{"n_layer": 12, "d_model": 768, "n_head": 12, "n_kv_head": 12, "head_dim": 64, "d_mlp": 2048, "vocab_size": 16216, "activation": "swiglu", "norm": "rmsnorm", "norm_place": "out", "norm_eps": 1e-05, "positions": "rope", "rope_base": 10000.0, "rope_fraction": 1.0, "qk_norm": true, "attn_scale": 0.125, "bias": "none", "tie_embeddings": false, "parallel_block": false, "init": "uniform", "init_std_qkv": 0.015, "init_std_o": 0.00306, "init_std_up": 0.015, "init_std_down": 0.00306, "init_out_by_depth": true, "optimizer": "adam_variant", "lr": 0.000473, "lr_mult_up": 1.15, "beta1": 0.95, "beta2": 0.98, "lr_head": 0.0276, "grad_clip": 0.5, "warmup_steps": 591, "schedule": "wsd", "decay_fraction": 0.346, "decay_shape": "pow", "final_lr_fraction": 0.0, "batch_tokens": 131072, "seq_len": 512, "doc_mask": true, "z_loss": 0.0001, "train_tokens": 1098000000, "steps": 8378, "dataset": "wikipedia_en"}
MLP neurons of a small language model. Each row is named by its layer, matrix (gate and up: input weights) and neuron, and shows model dimensions 608-735. Each number is 128 + 32 x the weight over its row's rms, rounded and kept within 0 to 255. Numbers have three digits each. A neuron's up and down rows have the sign that makes its largest values positive.
A block is one neuron, or neurons of one layer that tend to fire together. Before each block is what it responds to, as a language model described it from the Wikipedia text at the highest values.

Description: Formulaic phrase completions. Predictable final word of stock Wikipedia phrases and table headers, e.g. Home runs, living together, Pts or Notes columns.
L5.gate1205:137104149042135057082090118112121112110119184126093080112177188123115072136217195131166119140115168058123139107098137120162092070112093110156107084087186159103174086109127115097133079124144133114133146097107124165187116129090191154138110100133118115125140164156159154099160170142128055158155138121139157152165078125123134087135134117133131201126144099084119056129102117142134066141119
L5.up1205:118073146095086181093086135116158146144164114080201166137176175169132091163156127125084110090062141146132143107055179173064143128160068153086145129160157132088151140104064190076125104126164158188144132196094106177114107123135147165098185166115147120151123105130101121127121163150189121035145106116149156159111089129157113103154119099158142149139076129101123154153106119184107096115194

Description: Wikipedia table and heading structure. Final digits of vote counts and percentages in election tables (2,18-3, 73.-9), table pipes, citation ")." and words in section headings (Reading list, Personal life).
L5.gate1482:148185091205122115092114141077122127150144118159154166105119103158105060198102135158110125127150164144117108089153102214098068127071128158107128096144109130180149102185168134206144129141113128123140140093090134170159129126063146130127121116087110125170099140131112140109092175190146106116140133108141126154135215096150101071114107100120066110135145140106102080137090080145147106130131
L5.up1482:206172054166147148090178077177151145121116117132136126074145171108101083148074144146117153136079126130158159170100100072144131135149022090143155124111096172104130110169134137143122126135185175100129133167130147120117194136104142101103108102092073178143085128182117105129098175109089086125123116098164127135117169132151138172134123119149166154097123089134101156150100159125088142162076

Description: Final digit of numbers. Final digit token of a multi-digit number split into pieces, often in table cells, counts, and measurements, such as 10|2, 12|7, 51|4.
L3.gate84:122117094170160088169136189148119158086175123152100158123124107161093138139048123125109171099193088127135184121212072119137125108148113142137144141108093136109145175183161088144147118120132113098105068129152113123113139100129181118140104206083090139161122133136118192099113101118125170106120032089177145123152170199134106123141151083174085139082108175123118145173133129119127120080171
L3.up84:095151150145147114107155163173113125146151155130143122081163145171099145141151107125121135121154070164186135116137087057127122117135123098190081164107175099152121086152158125098142093088084098112133143104112099115121149145124121147121138044121117105125174120110106190120134129055101139096056132177120106151108132120088166133095146174141087094105099143115188088204117107205176135080178
L3.gate723:122122120167129067106139251134104128150113191146111084146143136170136152191142205155112182113154116113143120080162081117134137119178116169178129197122087112153154141117142101120061085132141079097094153103116115177137140140121189088082143170124021116173092117173130094108100096140135167148062128152162136094123125142144131086085173164177116137183105100105088119171140141192128115105086
L3.up723:168098125146054118198119138092083189170205138137132193121104180144098084173081128127165154098093126198118149122085113096099073141097134161144094125089127148150104121127139148106151071147105107210119151114126149101156164083145132080081112145109118160109092102122132127119096134119145146186145184174173131068107100109091122129130168096137151173114131178126158131090117138112110147101099
L3.gate1019:124227115140139099138147151131081135114142195136103126127095105155088121162156148132080166107151146147154127090115029148147134218144099091125106191118067087131114169128121105132126162096127097109114118171144131068147130139111194020115141108201132113079126101095144102136122156091135178114131096167139180164130117172197127120126093131176080183116146106073136140148117160141142116092090
L3.up1019:141124171190134153132065170138140175183160124133136110145155101155171173153110123172119180143166136125160177148149148089132172105185126105115081101070148137152170164127099131118127111119103043122092131135091113148119147151174159112154118114064195122118139054081133154101098112169144205143150173191193142133117030145112178140096232072125104119136118064123172114173124153147212185083136
L3.gate1883:133136142124084050082128185143124116103164125122154117175070147113058139070113131163161163097169148101176102082128099115155112141101092135139065147106158166164166128134148149122080162129157081138150123118129161139107161078153132113166226129124184113140143104122107102100167156128149126135138145113115139108140194150156116125153184116121155101146155146119168146123066141152151149184148
L3.up1883:138173169118125044156093138117127096160149109165152127102148147142110139088179107156082051107193064168176071045134182107127114181073115104145116125115078165126129131116134143092154115172095122135065119137134127123068127071130145102138069112106045088135129123190152140113106116135124169141143154181138152167071096167104080177126147106063115116163084109131155103103135100104120130094174

Description: Table column headers. Header-row words in Wikipedia tables, especially mid-row after a pipe, such as Date, Score, Year, Candidate, Votes; also the |---| separator rows that follow.
L2.gate217:171150112125130081074116096119146170146129135075078131100108096159157100104120119138090112131174163090083111130164073135145112165106097117154077086131095084092130122160122059137117186116150100123085109108155205164138138110131108086115129151144187166166112162154120176197146116115158149172170175102118169127143161135086148138115195132181142150114129121097099190152123110134171091083108
L2.up217:162186113124144099100166101130077145118171143088079119129112109113158124139116130137128167090130148146051137161111107097182138108155143118094155124099145148135146114164163116119188136140126069150175116165094160113158137121161142042102106140072122169180155128156138086145095155130092172145174153135100135088169078099144107098130088110108129142114160130125038080164068131132143114068150
L2.gate396:135101159150156100138091098152129136133154046143145113088145120091119123097109105150118167118168119128187120184155125158115108127123196075120092165123181141114155106149167127122190115138093125156102154122066138106135139123141136093096128152144166145122098105169194128122150147162146174125126154143152151118112089158220109110204063126101177079089131170088143120138065103128155115135131
L2.up396:135108133109119113146101075110053125096110144117108105128122119125103139078162106117121120072163095121124106095108141097148152161171139123153070080156108084108109169093195135084123131123168117092173119109097164162147179074064108155120166097172165157184080085097108152101146150088119114159159170133162182123143133145124127083172131024137130092152143107117133188142124082127157123174147
L2.gate406:165132150148132148093138138110124079102078173095160114079185148122089040098166116102099078118152128132212163119099117100141094139138136085137090213116137076107131158159100166083108131113131108145118155170082086115176070130153136125126129134142142122108144175153120119145165100125133167123161151129134053146195107140108108147169156147150107161160135171125133083146132115073098097121158
L2.up406:120106098155108145071079136130172128156152145117113169128136147114127106121145140204164138119156153089110117136161162118130109183146115122079055155082118154167152162124077110126184156135167070143155126108079090177136157137174122061183109091201136168140087158098083101157167136109154143125097127160132147132091129119134135125130119141156118121184148153124163157092136109097122110158063
L2.gate469:130148101139087092178090109105116143117108158179083160114092123167043108110064156146105134183071152120085166166102177162068120135149153107073060111135114128156137140134154127128150116168142139109177132153106091074169105075132099184144137156160138062128062133173160174134155132154156162144101120075182172123092114150142105103078130131127137104089162087129105061157115137072138129121168
L2.up469:147194151128162090192121151123117157113157126206145155117145144170106125148123180163091112188126123107111155150131122114110160118156124134081049145083069160159052133121161187127112148133127151125150128119121100133103096123119132182216085142175117147077075137098109149129118163209153098128146145090100091146082121113141127078088117141193146095128182102134042027129131104131107099164142
L2.gate518:081128137089146092138151127132074092100138137108131177066140135157098104132143137116171132066126086156116199114114109147099138131158128121071096121123107198102142097089151127109133103143158073144135072136113128090173141182108137042133111136135140149120093138142199196061150088178097119156119100180144138130106143102130144117136158145143098147109154165069104113167144070105136157109128
L2.up518:151107079096132061132126172125126139059082117142178154101010079172116131115155085177196146112089126127143164140121129092123151087115063132114103106103126127098124127126133091125134155150155138129142119101173187085091106088116171100141115161169131117168158117106119100150158106199144090104102116138136074127196141145079156132159149160172106133117106110109179106098158122117157098128143
L2.gate524:170138109154101104158126142115133106134090161139162137171155132166142050134122153149099086117147152121139153092120082124105139103166121089088130076142115126081106172202143093132104136143136083103075149139096162087099135090165157110032179167154144130139125137098208166111057115168129115112158121085100155117172087148122144092058103119129164124081093160092115149139138117088139141106158
L2.up524:104136131157174123127120134102118125116103106148128150155167114164141071111070146118102131154089152147169111118135127100165161115136128108082122083169105155146116197119116038099137165103129139083091139124085076182103094097149141108108176175173126088163112144124125116118170114110140134153112105077131055123134123122105153157160164168220116118122115221110143172144142159146108106068164
L2.gate536:133121142134114150119117080107064214107132127160131151107117106137131170112137161136122116143125157051150134060092151092155113126170172147089148083173130188113126113138162132098126110142169126160121147171135164153124114104143124121059055140147136088114124092134190128144108149131081100126134040088140126105058120103120112147102191109121173127143149096122139145149139105095117098134110
L2.up536:134086167077118144131139133113098138084156073079103116065180117158169129114122083108109111159077103107118142121125149201142107115139171205145158149163083151131113156139133070115168165132143115120119170139155108111149164182140217131140128136122128137151104132126135088111115155058184141138152131135122161162133155158157112104131139124135141127063155097135120140156122146161181087135118
L2.gate816:132247114151202141172143114153097123157130116114162152192116101183110144163119103123139143170123138152131158150144140103110090141153156116108125161059046126093158136167155096110129085144165122127126131094131181063166115104136119095151153115095132198164105082163137115140163117141076072132131138106125138129082167137131142057096115126149066145162145111085114073201190125075130087125133
L2.up816:088074165070151139100151090131064116110191145117166093085150113119101115107139098162149184072095115152133064088143127088136087112088149136155129170132113138149143138132149143137128145166162142112114144174100116097148144149077118133135153123122109118130127183118102153125112109155115192192093121118118126123144106089109132119096101093091138140179093215092115197130202155144158088129144
L2.gate989:081154109157116172152136079159167128103106135099136114127122143139079131167103110175167159134141108107118094088119144144135142074171145061138100087140132141128164059146052098120090104149208140189115122157107169081137138129168110151126122135102139127115123118115148153110132156118111116115153133144104086106156094110142073178137127123107150187117154147058163121091153094119155176091076
L2.up989:147100150120175125118135145113152138136151137120179088138119157158140128083073143097075152093054179129189112101078142129153126103156149156144125064159174134079187125197111116159076205103171184120124114095151132087089123127142204103102169102128100123125127099142124151064149196148078043148132166069142152132166129113129145143079208137165140163147158157121082163138097130133170119084141
L2.gate1146:147137136157111123149120096067051120132095149145129145129074134135145143157179098111108139147098131105100157160148130083060201142100159122126128164111158127053119073120103090112105088188118139125094103116069090151153164107173117102158110132085129168132132133146131109107090129078112159098119149074133082125079121140135160123119148125160103113149118116101130088150089075115149098163145
L2.up1146:141071104111201039164115121162153087134080136123130086132113183140111087113142124120128096175128171130147089131172129144126139153131114129162139128166174109147147166058071123114120227144155123104105112118120133163120146135137146191138140133203111097169084131178161175104106138155145166157195127143154146137108179100150129116140146067141125102079159161100085140190098155119091106131085
L2.gate1462:122150119119152139129104139171126108128113161136094120075126179150090141155180110157150149144110114114125170046131172087179138103192127127147118147154103155109175108128131120116136152136179099118130172120110146132138161110102143172201090166109126164138127160178164140081156154191161152152135078174133155079101129148147161107115147045167135127171149149130089107173100043131134122105110
L2.up1462:133156172190168144135089119116114148178103118113159118118145138166145085126134121091150063138112105155173159157164126094100138112164121134112112098151083141113156117138100139033138145107156096091119143105087113096159165122137163126168048133081128153121115085145161089079159107143149118132125109176162151096084137106164128169116158127143169095137141160134126144137100062150135161084137
L2.gate1558:174103131155130115157161138101126072080104085088058167122164113117125110138119120142139123103135134120132161124073087130086136181148188169160148132121120135149106101118153081105117129099136115132129133215119129151076155102107115137141149115133154150124163132083117109064119140136133151157192141156106146107157137104129117187112199166155137122133141100126159115160125155116154081074219
L2.up1558:134132118155112142137156136151108119100174155114102149162194159179113105138175107107167097127162106064189132153088111115131140075137157095158115216127086137084137114101160125131151144130100104129102066113141165077147146112141178124148103102144131143106229144123167101097149137136086130154087169105115148134093125145170148138143148114176142137140130157099180135131069088078141167178099
L2.gate1613:158116091073178106177103096092102130107092043147077084143190177151137126138113134137067160172120118125123093068132124116121096079183200060142116156137154099106112080138131141160126106114069121176138116157092095151142121121134182149116159172168097110078174141111190165113111141145147157161117097136195096120110086127123119076161127128107143170190144086107084102134078127097124165079092
L2.up1613:106137135124166165126150124122183118135097120114093117064126053146120066104114087177122170120167127173157140106139094128085157124139115170079095114130128100096161115149149148137165128135103107103115154173147172105138111095144167094149122128142116191054125107115140160113113119109168157063118137111134124153116105141148129143057091119109096145129142162124096133143142134108163153117169
L2.gate1714:133162124111141120175091168062174130117089204155143100105110055076122137122096128146142147091097118131111131129095143122127143116130134144121148117123149104128108080130137161107161101085121089142139164090080186122141084090103130081115158057055127142181081079135115191111174197147108145108132074176138122147141093149105129096109205094101113121084140065126150072135177136211152112148120
L2.up1714:089086070167128155102151100147181128114126188153143125090163109088089124116187173117134097144175154120143116175169120107139128113132142072071104179108132093129133118115173144138143167131105164143148086092118097086135176120073152096111080181150131169083195152156122112146123172112084156137128181106170124172123121082137119152097163119197169145150152145136141136103105120114122175139108
L2.gate1782:150096110093132120139147179146086134155111135106160139086123146180070129122187148137123063163139145117159112130096197112144090174148131151134072116154137165154149143187092074127134104102145118193125122119049073176139107083132073053133178156158153125106096124121103207131117154131110186066163133189175170149093138126117061088121194138111105098141145159139106159113071095114057101135118
L2.up1782:164128111163115147151142105143147128136120141118091123154151177139175113180107127134164079133126128084139126178097123139097065103107155157100083049167117152076140027109135150143143142098142140137128065123122152115170100135090108085138113127191120081119127188082095184253103152172086121136171133154122055133110097134152074086124167129137145146091147108124137116097109079143158133122054
L2.gate1956:116155151109106080098090191148130131147133123173123184117128107118106122132143185147066112154088144168096091074155146138083155089176178152093114175082066177093127096154140038064172103092180118123102095189126108173205157120142094224152126155150158154145156194092139109155070072162094152096201102145130152143161076114101117141120115127121049157146124162136136128176119096138122122101148
L2.up1956:098169081113093095166128150133104099120122081135133154087115143133100107130232167078109127146140121124124117073098177102098142164094129079137121133108154144153108174139164184101168151140131104136161160170076122169118172130148060157166079167131138119074129130124161130181137159136103214131154134153157110137137132109045147138165145118156075177167172129154148082110152041097123111091116

Description: Final digits of numbers. Last digit piece of multi-digit numbers, usually after a decimal point, in tables, coordinates and census statistics, e.g. 1.3%, 34.1685, 2,425.
L2.gate37:126157148077113076139140110131123143126113125139103110130146104127095151119131104158113109121141178147170148150168100113121124117122107143128121154141137113056129129096119148138134127251144139122162148091099098155163139133135134167168196160131109144155139139146104218138122142084136132140091115070167116171119098186129177099123148104166079146105085125112090142153134148114152101177101
L2.up37:121097139043145041142151159144078102166090104086162085128139124139065096113126085127127082121138164151119156128166104113093126082131066191130092111116135108125099119065125162181110081229098146111143141106121105134131104111098160178160153133129116149117099106146116186156162135146116122143091120091147113126170089183097152146112115079178128126091080134091152143126184148084165166125075
L2.gate175:142186188101117111115107097135131145096140133141135118099102098144138167135159104178110087079128101200047129177184182116139120115101122071081144146147144159122110127188094154148085161154151153036081173072126097129138146085127180153150032118149121106148203135112069162181164103122160152165201122101088134072137139152048079151125074125118175119154131079111154176110137157115138085133057
L2.up175:136114144119136121157110130111115169170100127133127168142117177088124063109129145147100098113155153131146043139100066102100170117161097095084103107099079113132177160102144119163127121176118113170204151079108130123083113162139154174178162110151118169133120078157159161098174096201119109064108134106176128172130133087120145134094161109105171156112133153093141114115160124132117146138070
L2.gate313:143122113115090112053136160086151131165164146149110131151134094148132047096108164191201167138138126140174092157158118110093158134111120139108150085095075124170161052111150206162132175133196101153066144138150147098096124138187121129088176080095085125167142127130119139138125118182187104121099127137121155109186093119128130143104195141075141129185135110128081112149149174147155116103119
L2.up313:166138149174154161117163151188077146171118159088176130151157097133109137106129115132075153116148115101086145121078113122130056160145095079119114124109162128089171158204176105092137114131130102152128110113084115119101152115117198100128114148204138132122155133125178166166088108133056180103148127109148144129137100099181117102174126137153113179137113113120145109130104143152098165040107
L2.gate420:176148156128132105111106223123107164162165137147141098130105132126146143127126191160165183096136067145093140066124105139149089157134144090112092116143133148120132173183183150127126064085152095142112100059125091110122150061155198122116124131095196113132173114089108117115106124192162070058122080136150117095137159105079140151154197063116130163160176134111097098162105130101117135050117
L2.up420:134093136158141090100096134135112107124142215169144118148129134099135093146146149129110180083124084115105118109190039158175089137132058128103115176156100105168118068181147160117134146120166099151142125097145155171075154132144191211126201130094142134138122158208134112179138125120123124107132127152151183165112129128110091137106170085119143124198120196139120116124181131176085087153104
L2.gate520:120102181075098126134126117093125100162105118135126127155165082144141099117138121096148165090144077084152149133137103074138165144200127144100120175142114148158114086135130155124169064145189089209151110152097109093107171133175121178136161116091170155127118187127128104146107115088098072088029069086167131120106144076144090137115116139087113075235142162116132102109215117109133133111110
L2.up520:094158201119120163094184098114089118148151151113189134158096093091128091142171194179160161098138108106145114168138164133144089170174142084162090131166098161222060161116119166112199109168155119116182125124127154125128140136180110171126115079122152153145176138178077053185113141118132093101120164149165179107124069034138120113128152123103133037140153145138139112132166139183141164127097
L2.gate812:117151179116109140196111087066121117087045129177113130106053110161111115144108083085126085164128127141120122106091096123116142104096129118101123091114099103091165110190150084164133119145117128132099161141142131120101070108165092176130142114111131129151132128166144162109163179110114125155088114117113132128079103191092153123153072171153125121109108140137169091128199124110166073124090
L2.up812:127126137137100167207118128163119144074117124155133143101103108154107177196121140092104094151116097120161078103163149098143135146114146191162076115151107150173136064137153129174129100112101123169107186096110127146085141111113141160106135121100141108184124111145139092098149170124089076114069164118160118116124137110089158108072122142139106123135140108109123159167155133142130126167130
L2.gate912:110146148148125048129124150147114135142109141144144120127118119127139064136141173161153117098147089137141122101118011101115101111126026131121142165124078145160083105104135149113111171117157055108111051113187132165087121123075229108104144092091145121159084148148122134126154171062172117118135116187146182072171127112132100124131163082177140109156137135141091161126124115181062083103120
L2.up912:137170120154126186114117170096115140121164136106134144135141063152097148128207113142157151147166079101116106117138110198169121142172093088187090092162168127153138178141164090126101125113125092160121128136142166087108155105111169054079109124180132081155155109118134182111105113095151198043096139133119152117106118167178144146098140113142098149088137117112150102165142130144124038106161
L2.gate913:143147133138155124157124080086171110132162110136144118158159103168101143138079175157165160115125129134158147131108081129108103152180092107114093156144117058178128132120111142148117160142158090145116159082105102064135140131095169137094122055110094126136126135095114115088116078151107070099154107114161106122142095127177065143127165169126127185136125114105104158148092149109131139137108
L2.up913:147100192135093150150130098122148089116104069071128133189101183132148102099138066143067166146122156143128103175126127039090110120086140150154134129150115063129069071140100180169130109115162142146096164126129088164148089139110160163111074115129097144155099180149143131146099081090165061105101208156127154134085133158123202141150096131121145122144089122157147108172116110076099104116113
L2.gate919:098174139086105128163134136120140129130052161153081132136126111167120143136114136182126134052123180149108106100119151103153135102125104133068185090136169125078172120091152139127149086143135135184148110120111121119124099107131154160158153151119048117176154145155183194058060127103100106123078145082069160129182150135113161151154171138170101179166159155114092150218097159160172130141151
L2.up919:094094103130143099161162116192157105129040102147104119128158107164135198183122121183156097065139169102088125116145149116165140101132069145102158070109135097105157111092126150149166057163123149190190129127093152146089104142080167161111127073139060135136131145145203210102123186112078136153103146076069102090146090115117192144175148171137132124153146161123138169194145155142098108116150
L2.gate962:144158151092130144112139137049136188155122186130078166067147076124085162130134149169130129081157167142114160116093150085147130150127153118133069162145181128101154095151126123143132108192142114130151109136064146093157134101169179127144105205138056114141160148112129176093090175137089136115082114092072095141137156166099145100098147121157104201172153143140104083203172141154158127176123
L2.up962:129084132107132151101200066114144210126133132125179146056160116149094187122132167155142139071136165147100131147124131118159133121144101156116031119120150116127123059141103121163107128183084141145153133087099166104102135152119163127089154121094048107116141135107118154136120164176102113117038122126095068143132155120113186084056132146144125153127126093148141091168182110173121142177138
L2.gate1086:178147160125151135151140176097165111163145088134109133168140170141150155143181095171140116081141100113114140135082107115167088098116157070131059139114074152122143087164124144130118088091083068043126154173079150072179136130085185156120145132096178160132152148117164173135192104155102100104113147144161124077086132138175162127116171118130136148099155150069155156162095087158171152143108
L2.up1086:195165174130106147166111192083114138132134155156166102188079132128123160133107065138153137131143055149159096115143103160105156081113170150132151164142091123150131018130119176130132104135122106093163030138176149098113155132156164161131240129117121128137110126080155125132137157151100121125041145118153151137103115115151175184153166140071137085196166112140143111110117158172161110099114
L2.gate1553:188152164122141152099079134143103112107138153103187141183099176135164042121162069146103147121118092072154138156162040107108094148131105093141112151142139127142205079074113165151168103107121113122180102157166111145112141104116175188092105117154110074153152140164164128145132132116123134127043124175218127096105176108119120066154133140117119168230149167128132129176104154125088148158107
L2.up1553:171129106138112115134081149076140142130168168122107124087114094110109151124093083148155196150141120167101126152101106131146087153146139134124126120123145148136089160182173182158117116158160140156123141098130120176144135129168174068131242161099132160098113120166068110059116144179104169129149152138151121140175132150121105136153127180088098156109115176134123138110186091160165125100185
L2.gate1699:081186166137132166092140153146144114093196128125074151121132140140105129133172157107125138083161125182153122187071127071155195086172112123054121187138105134153145143129101085119132132092180072125180108155125106042113104158176151064112141129138107147135094144112144113096115096103213163084161128121108145119160160107179107130055120068134131124134114132097102171151158147124187095111116
L2.up1699:118189111122127133172150129131122080155135159121124118136129128164162094141101099093156117128102144081191116141120133103087079123161090114139137081182128125110136132081120151143131149130159114138137114109154143112095117112139162161073173145163081106175100150224133126131148108118087100126118103141168132121112113111157139102131157117168161195238127092133135127154120130114112154175111
L2.gate1983:127123150154128080131113104080144182141124155133157153149147109121107143091067173140078148144185082137099127174122033129096134155164111178103152111172121121104180129150139155167189087166172163092088143136171141060085144139163134133053155163133140118108103149116139169126156116130155090107070109070156077139153150142098177175089126138107116167126101138129116178130136118106108057135127
L2.up1983:118124093191110069115167104094126200152094135100150124171143120091159090131089145167094192097161094201110106172159098108119119136157145159060178095144099138165142154125152100105158113131178154146110095160159150142094130129125165138111160130109121104109128104110121152059151047087152090103131103128135159080133132127177136139122111135148133120145121070112123122120120120111164134076088
L2.gate2020:137140101147155110109157153137147102174112141150137151081148157125101169113101123151110155094198104153110170118121168113064148118099133174182165138145071123089106136167156166135123137164210122130148176129133126142187165117152101188113144136110167107181103162126132114100102130134157176081123147099093104133080121156116112127132051163126153161186078129134139128066167182132043132074083
L2.up2020:107183154104114122192121115127154113109121144126121123104193145155078111141070132117068119069136164125098102072115088179077105117130083136076062110171105107043140162143095106119168129125111155122100161103109144155069141145140156111166147069088077072125125099171157142145148177170117165096137133083159144174135118122065206072094150131125116142219097132169130148089149159198128121146161
L2.gate2029:098130085109112154161104140039107115147084166119099137085147112153099139079133088146107068113120191138150116142145137089140126141118119135054176162111114140124169096095156135194109110152151147119110162121095035116118040086108107134170091105175141126147104145160156188140091071158161121102114148100140097161160178169150091123124124057160115134138138140110123113156157164196139054149093
L2.up2029:118125091115160167145131117120121130184076045070152136136154150162121156134111119180105100114134171119120156094131116112134135100133080177028177158080102146136131067100145136178111112107108168143122140107084072129058064094095097159131086107171090144156142131104189167135159075164123152085110189099158120142153144121135119174125188106135162088101131136095130092169184083181136098094091

Description: Table header cells. Column-header words and the markdown separator row of Wikipedia tables in sports, election and discography articles, e.g. Time, Votes, %, |---|---|.
L3.gate452:128172126040121119119108178138134118103116090138129183110151111138121142158124124086119172061170138104122154145143114164183144146139172120129080132123150122118134137115152094088098091131197091134099096169097127095188071118206064123097172174180164137134118128155130196142152139138148163113120104122122130098149143177087124133148193121084081202199139137134125121155100111115098085115139
L3.up452:157078113165129165164090132150170080125115107144123095138082151091187118108132128117118156147161033150144122126092158108140140117161119099079102148130119124110164123090128114132095112194176111157158068146095106162133118159148122133122171129137141146172119112200154141151122135136173108193120104161123171122148125124136121130129180101147106117104055159108132185101087095085136162167123
L3.gate908:081112110097148126175084130141155087066095173135097146131079144203120124143165067105060143171151180138072108129061135126133079107112126122079134092081129121113132110137182115138126109139152143184150149145167138103156105151145117094138168109153156137165118113127106161134077100201161160106197114161181091112109090148090138132073143062161101113104123093089150154095169171174138116137104
L3.up908:135123135117112119161113128177110132124153142119082112095136159142157143112130106173112101147140125071106120155118169160149162157118150113059123137187194028108101150079122080106109157132107137139132158152103126160163088140125147122139152153206123145124140138195153156089151154134138168140215146144086120127157152183148092094149153088160134110119128111145171062138116150162086099098127
L3.gate1638:125134093120157175168111161119148111151102169146119140149127143142164175123109133162113064120097197037088106151099125144139128130132179182099070129097124142101114091143093107129191039154163191182101132098133106182131138126141111092144135204123143120162102164121127157148094155157116154134167147111159100126136146211164111115142212092107168125127113050153122098155071080138134106159070
L3.up1638:093113094141151212156127136147160115168100150138129127151119122142133139132115149163091073108136202048095105144092132118112117128150149148101037108091116149097112114175098110140174047138162172157100121072172109162120113129107124086144154178150129097167121157137115146113099133185101141125147187129156095135143138159143136111134198107103165125117121066143106089132102081166125136149102
L3.gate1691:116107103132142144103103143097132113181137142135120096191084073174102081116150156194109166131134183052109145137095126132106165108120116077095096158098082162089152109157157136153102134122109127113145114119121086109160120151116137137160180151103105113171120150122138179090120149137108114146068123114150159179168110108167133147085114140134143175091104120053144108095129104127190139094140
L3.up1691:188151115136103177111126081111131158123081138117122161119100079117136114153112140146158109060163087114102113141150136089081166148139134186146105110114149165145111158139135150127109148204127138157120199191122184112082110206103163138083128144077163163133151178148129053176105158139096129109139113076126090108084125149107137150076122089109083118115141128151163149037126086136060073079176